python train.py --n_layer=14 --d_model=192 --n_head=3 --n_kv_head=3 --head_dim=64 --d_mlp=192 --vocab_size=512 --activation="swiglu" --norm="rmsnorm" --norm_place="pre" --norm_eps=1e-05 --positions="rope" --rope_base=18800.0 --rope_fraction=1.0 --qk_norm=false --attn_scale=0.125 --bias="none" --tie_embeddings=false --parallel_block=false --init="uniform" --init_std_qkv=0.0361 --init_std_o=0.0361 --init_std_up=0.0361 --init_std_down=0.0 --optimizer="muon" --lr=0.00991 --lr_mult_o=1.5 --beta1=0.95 --lr_head=0.00615 --grad_clip=1.0 --warmup_steps=200 --schedule="wsd" --decay_fraction=1.0 --decay_shape="linear" --final_lr_fraction=0.0 --batch_tokens=32768 --seq_len=256 --doc_mask=false --z_loss=1e-05 --train_tokens=237600000 --steps=7251 --dataset="wikipedia_en"
MLP neurons of a small language model. Each row is named by its layer, matrix (gate and up: input weights) and neuron, and shows model dimensions 80-143. Each number is 128 + 32 x the weight over its row's rms, rounded and kept within 0 to 255. A neuron's up and down rows have the sign that makes its largest values positive.
After each neuron's rows, "fires on" lists the tokens most often at its 100 highest values on Wikipedia text that the model never trained on. A number after a token or word is its count.

L4.gate9 [133 138  62 112 158 175  70 128 143 156 114 179 129 107 131 146 139 220 101 122 131 169 134 111 114 101  85 150 140 104  90 130 106 117 126 127 174 118 187  73 135 218 121 144 183 114  98 139 140 169 114 118 101  68 137  49 184 100 120 168 109 134  93 156]
L4.up9 [156 132 100 142 113 105 129 166  95 129 184 156 145 120 118 174 181 140 132  96 143 154 139 120 105 182 109 102 138 105 152 153 129 141 109 105 132 122 192 131 117 124 185 194 103 147 148 116 155  62 106  59 152 187 150 118  94 107 106 151 126 134  82 142]
fires on: "al" 70, "an" 17, "e" 8

L10.gate68 [ 65 128 155 115  83 172 130 189  90 181 127 150 129 138 118 172 120  59  90 124  88 146 151 144 172 151 134 117 159 189 172 103 184 173 147 111 171  89 144 129 117 116 119 116 101 164  68 143 108 114 108 173 134 142  91 155 132 105 125 178  97  88  68 143]
L10.up68 [ 87 128  89 135 173 108 115 144 109 106 150 143 196 125 171 114 150 116 134 102 126 145 208 101 211 166 113  90 130  93 172 127 130 175 155 134 148 109 170 121 135 127 146  64 148 121 154 125 129 124  92 165 139 126 126 136 155 100 179 147 140 219 152 105]
fires on: "ed " 43, "ted " 8, "es " 7, "s " 7, "ly " 6, "t " 5

L7.gate6 [144 167 146 105 102 147  63 135 130 131 130  38 122 158  75 104 146 118  95 166  50  83 153 160 130 129 174 181  72  94 127  80  90 182  68 127 107 111 152  94 103 112 133  72 158  97 130 158 188  74 144 174 145 120 156 191 115 116 194 179 144  95 122 135]
L7.up6 [129 166 141 143  79  77  90 170  98 161 147 103 123  83 134 126 152  97 178  95 186 140 100  81 165 185 173 142  84 109 212  69 104 142 108 158 124 128 119 131 100 128 128 178  82 192 118 160 161 139 142 161 172 129 158 160 163 184 113 101 124 154 116 191]
fires on: "n" 28, "er" 11, "ow" 10, "li" 9, "of " 7, "il" 6

L5.gate13 [139 120  65 142 132 153 190 151 123 143 163 123 148  92 116 146 149 108 185  96 136 136 117 160 116 116 179 128 115 107 185  77 111  91 117 113  78 120 167 120 120 178 134  87 179 137 152 161 165  99 164 134 105 186  88 194 163  94 206 150 139 113 123 164]
L5.up13 [110  80 146 188 168 148 146 141 162 101 206 167 145  93 131 121 138  83  88 139 143 145 203 146 125 112 114 135 168 153 120 137 137 115 126 135 169 199 130 126 108  43  74 105 127 154 187 120 178  99 148  98 103 196 120 104 179 122  66 166 106 101 152 138]
fires on: "g" 28, "an" 20, "c" 19, "en" 12, "v" 4, "u" 4

L11.gate114 [106 156 168 110 172 148 142 156  96 165 172 166 177 118 131 138 120 131 100 157 140 125 116 122 115 146 143 166 106 181 138  71 135 117 125 185 183 182 115 122 139 111 167 194 135 158 126 112 183 136 123 128 161  83  82  58 131 108 106 108 104 129 138 110]
L11.up114 [175 141 157 155 120 140 153 101 138 130 148 170 125 138 119  91 143  78 112  77  97 148 130 108 118 182 121 137  89 157  96  88 144 166 175 109 141 145  65 106 130  92 216 130 167 158 120 114 142 117  77 141 149 153 183  84 108 163  87 144 143 132  80 128]
fires on: "E" 33, "his " 16, "al " 7, "ing " 4, "s " 4, "es " 4

L6.gate15 [174 123 178 122 187  93 109 132 160 117 132 162 108 124 121 210 141 124 136 145 116 123 197 157 140 104 162  76 196  35 116  57 161 165 142  56 169 139 123 133 109 152 163  71 132  99 126  73 124 118  79 122 125  86  98  94 135 160  97 129 129 163 120 123]
L6.up15 [137 213 125  88 136 104 141 116 190 133  96 117  89  63 137 186 120 138 151 119 108 144  97 127 159 162 129 143  74 153  45 203 147  90 101  79 171 159 159 158 112 117 102  98 146  76  87  91 100 135 151 127 144 160 148 109  86 139 138  83 160 145 161 127]
fires on: "m" 11, "is" 11, "ed " 10, "ic" 10, "e" 10

L2.gate83 [ 98  94  83 159 121  93 127 112 115 110  30  59 128  61 140  77 127 113 145  65 130 144  74  94 154 156 108 108 148 122 188 158 165 114 131  94  85  95 154 175 108 135  92 166 133 101 124  68 120 121 179 170 135 137 187 117 101 153 137 151 173 170 178 150]
L2.up83 [ 83 112  78 122 140 157 134  84 130 125  60  82 138  92 130 111 134 119 156 118 124 161 114 137  69 176 119 187 109 116 221 138 146  92 141  94 125  91 127 157 114 138 109 175 103  78 146 101 136 159 184 166 151 111 127 157 138 164 133  99 102 114 151 144]
fires on: "ag" 86, "og" 8, "ord" 6

L6.gate38 [126 130 131 118 116 123 211 149 151 103 133 124  71 165 136 119 195 143 132 102 119 179 137  93 194 120 105 147  80 124  83 155 151 109  79 123 160 170 117 108  85 113 127 101  76 148  72 133  70 105  92 137 185  94 118 142  77  93 155 162  74 164 132 190]
L6.up38 [113 164 128 124 118 136 151 185 156 137 214 113 113 150 126  83 108  50 133  99 146 176 135 111 137 168 129 103 108 123  95 130 107 161 140 108 153 140 152 119 182  60  91 194 124  99  72 179 111 114 204 152 159 130 101 142  90 115 117 128  67 139 160 132]
fires on: "\n\n" 67, ". " 25

L6.gate49 [155 150 118  61 151  89 100  93 118 167 101 112 137 162 157 127 188 151 104 198  81 126 101 103 146 101 135 135  94 136 158 129 137 131 172  87 134 135  83 111 118 110 120 188 158 133  90 135 153  99 135 152 171 115 144 127 161  90 166  92 102  58  89 136]
L6.up49 [163 164 124  84 147  77 114 150 137 134 102 134 170 148 115 133 130 105 145  70  66 113 114 153 106 132 109 148 138 180 111 123 102 160 139 152 115 146 112 145 153 168 183 129 137  72  91 154 105 148  66 158 105 125 174  89  91  86 142 121 123 105  95 108]
fires on: "ac" 22, "ti" 21, "c" 12, "t" 7, "al" 6, "at" 5

L2.gate97 [180 104 104  92 179 110 156 124 129 201  63  67 103 161 161 118 162 125  99 135 103 103 148  95 105 158  87  72 101 162 184 124 101 107 137 121 134  83 103  91  89 123 119 148 147 113  85 183 109 146 114 124 100 112 126  91 166 180 140 109 124 101  91 131]
L2.up97 [162 108 116 135 133 140 151 136 120  90 110 122 133 173 132  75 109  98 113 198  96 120 158 119 117 214 106  87 122  88 150 117  96 117  81 126 109  71  58 152  96  92  73 201 105 122 140 137 163 175 150 129  89  97 123 168 138 138 118 205 134  90 108  90]
fires on: "is" 64, "s" 17, "id" 12

L5.gate4 [ 94 119 178 130 136 193 148 155 148 124 118 126 165 146 175 108 113 147 123 182  70 127 163 140 139 125  92 142 134 150 178  84 162 132 102 156 110 127 165  85 115 192 155 168  87 132 142 152 100 143 138 139 152 147 110 100 183 119 164 122 128  87 137 166]
L5.up4 [134  58 111 143 169  90 151 128 151 124 104  96 122 144 123 142 150 140 186  98  70 111  92  92 141 141 132 148  78 123 142 131 105 129 147 121  99 114  86 114 100 193 156  89 174 156 100 189 119 174 123  90  86 185 117 140 165 104  76  93 179 152  94 175]
fires on: "ow" 22, "st" 20, "v" 10, "p" 8, "ap" 5, "ing " 5

L10.gate167 [155 147 132 159  73 137 198 183  91 151 127 152 181 177  91 169 141 131 148 183 132 161 126  78 197 139 144  28 146 102 127  84  89 170 128 167 104 108 127 146 148  92 116 151 170 153 180 112 177  88 138 140 151 131 119 143 166 130 186 187 136 162 151 137]
L10.up167 [ 61 118  81 162  89  93 149  97 130 163 126 175 179 158 159  92 180 147 181  87  88 136 182 141 113 104  78 109  72 140 138 130 161 101 166 183 165 160 128 119 147 116 114  46 121 116 172  96 119 101 123 119 143 111 122 129 144 147 142 120 151  85 149  59]
fires on: "an" 25, "er" 16, "ur" 12, "un" 10, "im" 9, "c" 9

L2.gate162 [101 109 136 142 157 156  85  73 140 171 153 108  92 161 155 110 156 151  97 135 145  97 146 159 140 122  58 115 140 128 171 108 186 115 142 182 159 173  62 175 158 137 129 114 137 105 139 136 184  95  62  83 170 199 118 118  79 139  94  42  81 144 131 107]
L2.up162 [ 91  92 141  92 167  98 103 140 107 142 130 140 133 134 106  77 128 140 157 114 124  90 134 112 153 125 162  95 124 168  91 157  93  84  96 125 139 108 163 128 125 167 144 163 112 110 129  85 194 149  99 111 137  96 177 123 117  52 140 114  39  61  64 115]
fires on: "al" 77, "als" 14

L2.gate129 [ 90 149 205  75  76 146 152 148 145 133 129 148 165  67 135  83 118 152 140 126 107 146 157 129 141 186 157 126  91 113 137 105 109 184 136 123 133 161 154 112 120 140  76  86 166 120 118 164 125 137 136 145 115  86 151 162  85 144  64 130 181 123 113 194]
L2.up129 [ 99  87 197 110 146 147  68  92 184 157 208  94 203 152 140 113 172 119 142 111  94 109 109 136 162 110 147  58  78 154 102 120 156 170  93 125  98 148 103 133  76 159  88 113 135 132 165 152 136 190 116 111  70 135 114 125 108  85  78 140 213  85 129 149]
fires on: "n" 74, "k" 11, "p" 11

L11.gate3 [124 131 183 112 114 123 164 164 181 148 120 144 104  76 117 133 154 140 108 157 143  78 111  85  85  57 123 128 135 103 151  98 102 124  71  97 106 123 100 103  85  82  97 123 148 132 148 114 109 153 167 121 179  94 128 126 110 112 141 144 133 201  90  90]
L11.up3 [144 139 163 101 105  80 132 128 150  84 175 132  82 116 154 169 182 153  61 171 118  85 159  87 144 101  98  69 160  83 129  98 131  79 115  94 116 157  75  91 127 102 120 124 110 180 104 159 132 102 104 158 173  81  80 131 167 123 161  89 126 196 127 110]
fires on: "in" 40, "e " 19, "ing " 9, "le " 6, "L" 6, "or " 5

L6.gate107 [ 95 126 137  69 178 128 142 152 119 172 126 143 110 134 131 101 159 141 100 178  95 116 120 114 155  95 103 124 173 137 123 124 118 118 139  82 128 109 197 124  94  90 155 103 131 132 124  89 116  97 191 147  60 138 204 158 107 107 144 151 131 149  95 115]
L6.up107 [154 164 133  96 169 117 135 134 129 166 125 156 112 106 135 155  82 130 134  95 181 144  95 142  96 101 140  79  55 150 184 113 150 135 110 143 192 158  75 165  86 165 156 142  62 103  96  93 161 107 157 106 119 110 167  86 137 113 123 131 163  75 112 128]
fires on: "li" 28, "an" 26, "il" 9, "ay" 6, "ak" 5

L10.gate50 [ 72  88 151 120 107 128 113 145 119 152 126  64 122 154 114 120 189 115 195 133 140 194 144 100  96 125  90  65 192  79 104 113  85 185 155  84  95 156  83 133 112 156 126  69  93  87 122 124 161  98 161  85 159 136 114 151  71 107  76  98  91 147 152 152]
L10.up50 [118 168 191 136  96 114 129 151 111 135 114 166 131 119 103 123 136  95 104 159 158 173 151 158  97 137 108  59 133 138 140  90 112 135 113 146 103 116 157 122 131 125 115 111  95 161 140 107 120 145 183 100 139 111 108 158 131 153 182 132 127 132 145 139]
fires on: "ip" 24, "up" 21, "0" 13, "f" 9, "p" 9

L2.gate35 [143  93 113 169 114 167 136 102 105  82 142 120 158 129  64 152 152  59 120 167 116  78  85 147 139 134 175 120 177  71 208 128 181 232  75 107 121 118 130 100 125 179 140 143 143  85 119 158 150 102 120 157 172  81 115 199 172 196  93 138 116 119 152 148]
L2.up35 [ 75 190 159 190 163 104  79 135 131 115 127  75 123 106 109 105 107  85 100  94 135  86 178 149 147 102 145 129 113 131 161 113 145 161 103 129 106 174 111 136 132 194 145 108 142 137 159 106 128 116  93 137 118 159  77 123  75 110 121 102 131 138 108 111]
fires on: "im" 36, "il" 20, "ac" 12, "ig" 10, "ist" 9, "ow" 8

L6.gate112 [118 137 161 148 137  91 159 143 146 111 163  92  67 190  88 129 116  88 165  39 108 144 129  90 138 163  76 104 124 143  66 169 134  96 118 107 140 170 123 159 149  91 105 146 152 113 102 111 138 101 174 121 172 135 130 134  94  74 178 138 141 165 105 197]
L6.up112 [142 140 162 109 137 123 188 155 133 156 117 109 122 122  82 117 135  87 139 107 106 142 107 128 142 144 148  82 110 152  68 194 112 104  99 124 131 138 173  91 103  47 177 137 168 143  90 139 118 128 145 129 148 106  67 161  86  77 147 137 161 173 127 172]
fires on: "\n\n" 62, ". " 29

L5.gate108 [116 212 121 101 111 176 126 125 139 109 109 102 161 118 212 174 100 113 118 143 111  86  70 122 157 104  98 122 132  76  88  99 107 158 148  91 180 112 176 100 163 152 127 122 178  96  79 138 144 140 110 108 123  60 147 149  90 102 152 125 169  89  58 131]
L5.up108 [126 150 188 107 109 107 119 121 112 130 188  82 143 148 108 137 191 120 160  93 157 209 132  97 136 151 122 187  80  91 173 116 166 140 147 158 133 111 167 213 104 176  77 113 123  78 109 120 197 119 150 124 133 122 145  97 163 147 123 175 179 129 114 102]
fires on: "v" 26, "em" 19, "uc" 9, "en" 8, "ec" 6, "p" 5

L10.gate90 [118 137 123 158  71 118 114 175 139  99 122 120  93  87 132 105 200  91 123 157  95 103  66 126 135  77  92 160 144 177 112 189 172 199  84 129 115 183 147 124 134 143 150 164 141 115 153 199 151  73 121  84 114 114 133 102 117 159 165 149 107 146 140 125]
L10.up90 [119 131  89  97  96 170 168 154  90 186 121 135 162 108 173 177 116 165 144 123 183 127 161 116 111 105 136 151 114 145  78 111  83  99 131 159 133 127  72 152 139 123 133 162 109  79 112 108 134  93 248  47  70 118 108 169 184 102 155 126 114 164 166 190]
fires on: "is" 33, "v" 17, "z" 12, "s" 11, "in" 5, "el" 4

L11.gate42 [ 95 118 185  87  96 146 105  85 125 139 146  94 144  88  96  80 136 105 113 121 163 126 179 127 141 148 108  65  92 108 129  87 137 156 149 112 154 141  93 170 136 121 110 137  99 113  96 107  89 121 152 135 182 106 173 115  87 135 135  50 118 160 150 117]
L11.up42 [146 126 144  44 106 115 129 135 132  88 107 121  92 161 182 102 152 170 133 141 128 126 108  89 151 107 117  86 107 110 147  92  79 130 202 132 101 126 100 130 121 141 116 123  83 157 193 171  75 155 143 132 138  96 122 101 116 162 183 144  58 126 178 132]
fires on: ", " 41, "ed " 16, "s " 8, "le " 6, " " 4, "in" 4

L4.gate174 [147  70 168 111 135 116 139 130 176 119 134 155 111 129 113 148 125 127 193 168 105 123 150 151  95 116  89 119 172 132 128 123 135  75 196 130 132 117 132  83 168 130 180 118 182 133 171 144 117 151  93 114 154 132 123 150  92 142  70 146 138  76 105  98]
L4.up174 [144  86 141 139 106 154 138 117 157  88 120  54 132 107 122 117  98 175 150 127 148  72 107 183 155 112 143 128 208 129 103 197 159  81 144  58  95 102 157  80 160  50 138 155  89  85 168 121 168 152 102 109 182 129 145 139 150 172  82 100 166 131 152 161]
fires on: "e" 51, "ot" 22, "m" 10, "of" 4

L4.gate46 [142 186 182  87 150 133 123 182 102 119 144 112 121 166 105 106 163 121 131 105 168  78 147 136 133  92 113 115 125 149 120  94  71 123 119  97 132 190 107 129 143 145 139 162 111 110 102 142 114 154 155 142  91 105  91 122 127  60 126 184 173 183 156 141]
L4.up46 [126 178 164 120 156 110 160 212 140 118 163 141 120 194 131  91 119  82  97  78 103 143 153 123  95  54 177  89 136 160 128 188 136 105 140 145 154 142 172 138  92 107 145 114 145  71 133 114  95 146 144  97 153 125 109 136  82  94 113 121  95 119 125 145]
fires on: "\n\n" 53, ". " 44

L10.gate95 [104 155 126 119 134 168 127  99 122 176  91 156  62 180  89 118 113 127 175 118 117 144 157 167 138 138 141 159 102  79 161 100 143  89 141 111 182 115 100 100 164 130 149 121 137  99 110 146 144 140 137 116  93 126 148 145 111  64 139 147 179 195 161 156]
L10.up95 [ 98 128 173 113 159 124 150 112 134 125 140 126 121 137 136 193 129 172 171 188 123 162  34 138 154 106 155 131 111 155 120 110 101 164 113  67 152 128 142 143 118 171 121 136 111 143 157 145 143 156 140 167  72 148 110 192  73 139  99 138 134 126 103 160]
fires on: "k" 30, "y" 10, "i" 7, "h" 7, "e" 7, "s" 5

L7.gate12 [137 164 123 119  55  86 117 121  47 124  76 148 214 179 159 160 122 146 158  87 128 126 160 137  93 137 144  71  84 123 149 133 102 146 152 110 113 120 109 141 124 146 151 180 104 197 121 179 169 148 147 144 152 179 161 130 117 146 141 119 177 104  99 137]
L7.up12 [153 152 122 131 160 141 150 107 120 180 135 102 195 128 161 102 167  79 109 121 117 127 155 104 102 119 104  97 150  84 149 120 159 133 111 110 130 119 115 131 121  95 116 167 182 145 109  94 196 142  88 138 141  81 153 202 112 135 158 134 113 177  60 151]
fires on: "th" 26, "s" 17, "m" 12, "e" 7, "k" 5

L7.gate60 [ 86  79  88 117 102 143 191 177 143 180 151  34 108  85  79 137  77  97 155 120 109 134 133 165  96  63 182 157 113 106 135  54  68  85 128 127 137 172 106 169 135  81 126 132 106 115  98 115 156 148 109 155 128 135 146 111 138 133  63 135 137 112  99 158]
L7.up60 [159 142 107 125 130 140 133 135 120  99 126 109 121 122  66  90  78  73 149 122 117 134 133 119 179 157 146 149  94 159 109 115 143 150 149 139 128 129 149 158 106  73  94 153 113 110 160 107 188 161 147 179 156 183 145  72  94 148 138  96 161 104 128 168]
fires on: "ed " 34, "e " 10, "ing " 7, "pro" 6, "ted " 5, "al " 5

L2.gate171 [133 127  92 131 104 163 143 170  82 144 124 141 133  89  91  86 102 103  84 142 129 100  52 163 174 145 104 139  81  84 133  83 108 114  35 118 107 116  99 146 133 140 115 149 152 103 136 161  88 144 153  76 116  99 176 115 102 176 132 102  96 185 135 119]
L2.up171 [141 158  96 128  80  59 168  95  99 196  87 154  92 148 170 113 146 128 109 126  83 101 174 170 134 116 105 156 129 163 142 168  94 110 133 130 216  71 118 124 134  82 121 104  92 129 198 111 117  78 133 127  72  82 163 103 149 146 116 191 148 144 110 155]
fires on: "is" 15, "e" 15, "n" 13, "s" 12, "le" 10, "it" 8

L6.gate20 [106 151  93 104  96 135 151 143  98 129 143 125  95 129 188  98  83  95 152 132 153 128  94 124 156 151 113  56 142 189 100 112 189 100 138 148 159  84  99 125 145 135 172  97 147 127  99 154 119  77  75  37 140 166 141 160  84 139 147 127 151 125 137 168]
L6.up20 [146  99 151 124 167 106  87 123 207  76  93 203 160 116 104 134 183 108 186 140 130  40  86 156  85 119 109  84 175 155  85  93 103 131 154 137 147  81  92 133 137 100 159 130 116 125 158 158  68 152  98  77 114 147 135 136 115  92 124 101 114 123 143 139]
fires on: "y" 14, "e" 13, "ot" 12, "of" 9, "al" 8, "i" 8

L5.gate166 [144 128 138 102  89 118 140 124  60  92 186 168 119 100 116 123 147 127 110 123  96 118 184 117 120 124 123 146  83 115 125 117  96 122 157 106 126 106 158  84 167 116  91  91 114  70 168 141 115 119  88  92  76 122 107 122 154  93  88 192  90 153  92 107]
L5.up166 [121 124 151  59  87 203 119 102  81 126  92 150 113 110 105 148 130 113 102 110  89 174 128 165 127 135 115 187 130  41  77 148 105 138  94  85 133  97 159 180 137 149 174 156  85 157 161  90  98 124 134 134 105 144 117 121 111  97 143 138 100 160 151  96]
fires on: "en" 53, "e" 19, "k" 14, "es" 5

L2.gate13 [180 131 147 160 111  83 177 139  99 111  90 144 173 176 157 106 156  88 180 118  65 199 160  96 125 179 173 139 119 102  97 117 114 156 166 147 140 111  91 105 163 112 117 118 159 189 126  69 156 159  97 119  65  24 108 142 159 122  77 120 148  97  80 152]
L2.up13 [119 159 151 112 106 187  83 116 187 166 141 139 188 168 123 140 207 116 150 124 121 112 150 135 166  69 153 168 131 154 113 173  80 175  80 153 175 127 131 124 131 149 121 121  92 112  77 165  85 142 116 179 171 110 154  56 129 145 111 113 174 106 169 128]
fires on: "p" 100

L10.gate77 [185 106  81 131 166 131 124 194 120 153 140 144 113 157 100 157 137 115  82  91 119 117 126 127 160 106  86 139 135 127  71 141 121 144 111 120 105 128  60 104 211 116 128 100 139 102  71 132 151 176 154 173 151 115 100 112 142  58  96 145 118 157  88 118]
L10.up77 [217 218 116  76 142 200  95 118 123 156 111 129 116 127 131 123 141 143 184 139 141 148  81 157 140 149 131 113 124 173 127 144 117 112 176 118 171 130 138 120 147 130 134 103  79 122 191 169 173 119 119 135 175 194 101 157 145 146 165 179 161 163 123 102]
fires on: "e" 18, "f" 11, "se" 8, "le" 7, "E" 7

L2.gate139 [153 106 168 141 120 112 105 137 135 117 122 181  89 136 123 145 185  57 111 130 148 145  99 122 149 101 141  86 111 160 148 141 119 143  62 126 162 173  91 145 144 122 138 141 121 112 102 101  97 124 158 158 141 146  86 144 108  81 158 166  92 143 139 129]
L2.up139 [125 147  72 128  86  70 151 132 136 119 157 104  67 143  88 113 154  89  88 109  50  87 127 115 150 169 125 114 142 141 115 129 144 142  76 143 165 126 138 114 181  96 162 128 112  58  80 111  73 189  65 191 111 152 143 164 148  99 174 168 110 161 142 163]
fires on: "ap" 45, "es" 33, "re" 13, "ig" 6

L11.gate93 [111 108 163  66  86 106 187 113  87  86 116  97 107 119 172  79 210 152 130 199 108 154 174 171 154 106 148 131 133 146 108 119 196 111  55 136 138 148 140  82 124 133 103 142 179 123 156  77  84 116 141 118 178 154 169 115 143  88  77  86  77 130 169 143]
L11.up93 [130 131 113 150 112 134 104 135 148 100 115 137 160 125 140 151 164 120 112 115 110 101 100 210 120 171 156 120 118 156 154 117 157 114 179  98  63 177 124 130  63  74  91 202 127 110 133 147 103 132  45  65 125 115 122 134 165 124 101 106 145  94 172 117]
fires on: "as " 24, "e " 11, "1" 9, "that " 8, "ar" 4

L5.gate81 [162 169 152 197 116 168 131 161  94 110 176 160 186 113 169 148 143  68 116 195 150 109 104 154 147 120  84  63 142 177 155  82  65 139 123 143  86 132  83 131 146 113 124  91 162 193 148 149 131 134 106 190  74 159 110 144 134 100 171  93 187 111 144 172]
L5.up81 [120 168 146 134  89 173 146 145 131  95 132  56 130 148 152 113 122 161 119 135 119 145 117 109 137 175 137  78 120 152 141 163 124 125 110 160 147 137  97 118 145 118 156 115 128 127  87 134 166 124 166 172 138  50 156 147 183 127 163 176 125 165 137 109]
fires on: "ur" 40, "v" 29, "un" 12, "ut" 8

L6.gate73 [ 93 134 143  61 112 115 157 119 138 132 132 133 137 108  98  51 120 108 162 179 110 147 131 138 132 105 131 103 112 115 144  75 190 185 108 107 149 116 144  74 165 121  79 126 144 111  95  92 165 174 108  78 136 111  98 111 145 139  89 108  98 125  64 180]
L6.up73 [167 148 139 146 112  30 116 159 162  98 169 129 119 115 228 140 167 133 147 140 137 109 139 159  94 127  71  90 123 166 135 141 155 164  84 125 130  79 140 152 123 124 121 129  70 170 109  99  73 143 125 107 104 101  76 146 115 157 113 127 108  89 136  78]
fires on: "b" 19, "i" 17, "m" 9, "k" 7

L6.gate149 [188 186 139 159 144 158 105 140 155 130 137 116 131 107 134  93 132 201  87 116 171 112 141 120 127  93 117 100 175  40 118 124 147 128 108 106 159 133 126 145 156 168  75 180 154  98  70 139 157 126 130 108 113 115 115 118 134 162  81 131 202  67 129 162]
L6.up149 [102 150 120  36  92 117 152 177 147  84 152 127 127  97 141  86 210 144 110 123  98 146 152 134 173 124 115  67 128 119  94 168 118 117  82  98 139 167  78 138 182  79  87 149 164 150 126 166 125  94 121 118 102 152 162 102 168 179 127 107 176 174 181 132]
fires on: "al" 33, "l" 19, "el" 10, "n" 6, "j" 6, "es" 6

L11.gate8 [103  51 110 134 166 140 153 120 143 192 212 182 151 186 112  98 123 139 169 128 108  72  96  92 127 152  79 122 157  57 156 157 110 136  95 134 117 116 116 103 113 147 132 101  97 145  97 105  72 126 143  75 195 162 146 112 150 183 166  88 153 139 133 187]
L11.up8 [131 129 105 186 122 130 147 120  55  85 159  78 165 170 138 161  97 104 117 152  87 132 100  98 139 139 174 116  90 177 130 125 102 102 104 194 157 121  60 123 126 151 121 191  81  93 133  74 103 184 151 143 138  99 140 152 170 113 104 148  92 153  91 120]
fires on: "tr" 42, "ap" 17, "r" 14, "l" 6

L2.gate32 [133  60  96 190 129 108 145 104 135 160 104 112 105 140 105 121 151 136 162  59 124 111  94 117 140 136 166 121 168 108 189 144 153 111 100 100 120 131 163 142  63 181  55 112  79  29 182 106 163 131  88 114 112 104 164 129 100 145 130 156 148  91 116 138]
L2.up32 [ 65 117  87 158 102 138 142 148 164 145  96 118 145 136  88 136 183 127 124  82 162 130 154 162 165 207 128  80  91 103 156 140 194  82 142 151 115 129 125  52 118 155 140 100 134 134 175 130 152 138 123 173 129 168 157 144  78 149 198 121 188 130  96 134]
fires on: "og" 78, "ard" 19

L11.gate184 [120 136 156 197 107 130 123 138 100  85 164 107 102 134 124 113 183 119 158 172  87 135 105  70 151 102 146  92  50 120 207 148 118  93 150  57 138 157 122  75 147  85 187 134 114 100 112  85 155 105  70 151 118  73  80  96  64 128 148 122 116 188 146 159]
L11.up184 [127 101 175 131 126 141  97  99 117 101 183 132 109 143 193 173 109 150 117  84  86 143 124  78 151 146  88 139 184 146 148  97 115 114  76 153 106 151 156 130 173 148 100  87 140  83 104  69 108 145 126 161  87 152  90 112 101 185 158 120  79 150  87 137]
fires on: "it" 28, "s" 16, "at" 12, "in" 9, "ad" 6, "id" 6

L11.gate75 [109 173  96  94 103 130  84 133 213  83 143 194 126  54  70  95 100 156 125 170 114 130 102 207 155 153 136 118  61 107  88 110 158 155 186 122  96 140 126 144 130 122 107 140 163 117  97 142  77  97 101 157 120  75 121 153  97  72 127  90  83 114 121  90]
L11.up75 [110 123  97 117  69 135 153  86 169 123 166 157 131 114  70 123 125 132  59 135 120 127 132 111  69 106  85 126 120 171 103 106 111 134 158 138 129  90 111 155 142 154 131 105 111 124 166  91  84 173 184 179 120 156 136 116 190 118 160 101 115 122 150 148]
fires on: "as " 35, "in" 34, "ed " 8, "ch " 5

L2.gate148 [179  72 139  73 116 112 123 132 145 103 125  79 127 131 171 153 137  96 112 151 153 134  88 112 148 152  46 110 101 114 226 140 135  91 142 163 116  88 125 156  93 103 104  69  70 108 180  77 131 164 141  73 137 135 169 117 110 133 104  88  96 176 123 119]
L2.up148 [115 114  94  53 134 142 110 114 135 138 137 103 102 153 168 143  99 139 168 152  86 113 118 148 103  98 149  32 175 162 144 151 163 143  50 179 132 105 135 114  42  81 123  99  92 112 204  87 138 126 153 141 106 203 105 141  84 135 140 125 132 104  76  84]
fires on: "ag" 59, "is" 10, "ak" 8, "z" 7, "os" 6

L7.gate120 [156 127 127 107 142 152 156 125 129 131 173 123 126 160  84 138 105  69 134 180  94 166 149 131 134 131 135 109 100 117 159  97 118 139  93 108 188 123 119 146 161 113 163  98 156 143 116 127 149 113 118 105  95  69  97 174  75  79 175 125  91 168  85 144]
L7.up120 [124 131 123 100 129 152  91 136  60 122 111 181 109 141 130 104  99 107 101 137  97 101 186 121 106  98 109 136 172 132 189 138  89 182 101 147 172 111 150  79  94 150 138 102 187  95 105 147 135 115 153 128 134 164 138 118 125 145 146 111 119 107 148 144]
fires on: "of " 23, "op" 17, "in" 12, "er" 9, "os" 8, "it" 7

L11.gate187 [ 95 124 113  92  60 108 122 118 146 139 133 130  91 145 101 155  82 166 116 110  52 114 109  87 110  90 138  91 165 115 126  47 189  46 151 118  86 121 186  68  96 138  72  84 112 130 104 114 174 163 137  79 130 144 150 164 150  69 111 167 132  50 119 133]
L11.up187 [118 168  89 134 125 178 102 182 126 104 102 100 104 103 124 143 172 160 126 118  97 106 138 104 152 163 108 139 170 137 191 161 123 197 138 142 176  80 126  83 120 113 101 152 175 101 165 120  68 129 157  91 104 150  95 133 161 141 146  81 173  74 114 109]
fires on: "at" 28, "en" 21, "a" 13, "qu" 10, "ear" 6, "ac" 5

L10.gate6 [168 165 137 115 132 127 183 150 139  83 141 198 163  93 102 156 167  88 109 142 105  52 148 137 127 118 135 134 117  89 144 131 169 138 155 149 135  89 152 158 137  94 114 133 176 166  58 132 159 159 154 119 116 100 115 158 124 126 125 182 119 127 148 163]
L10.up6 [112 133 105 138 167 142  47 135 164 148 115 121 109 166 168 118 166 130 105 130  94 138  71 135 237  98 153  97 137 133 171 132 137 151 101 152 175  86 112 179 158 138 124  80 110  57 102 164 149 111 151 128  69 130 149 147 123  93 122 133 115 196 132 137]
fires on: "ed " 18, "t " 15, "ated " 13, "d " 7, "f" 6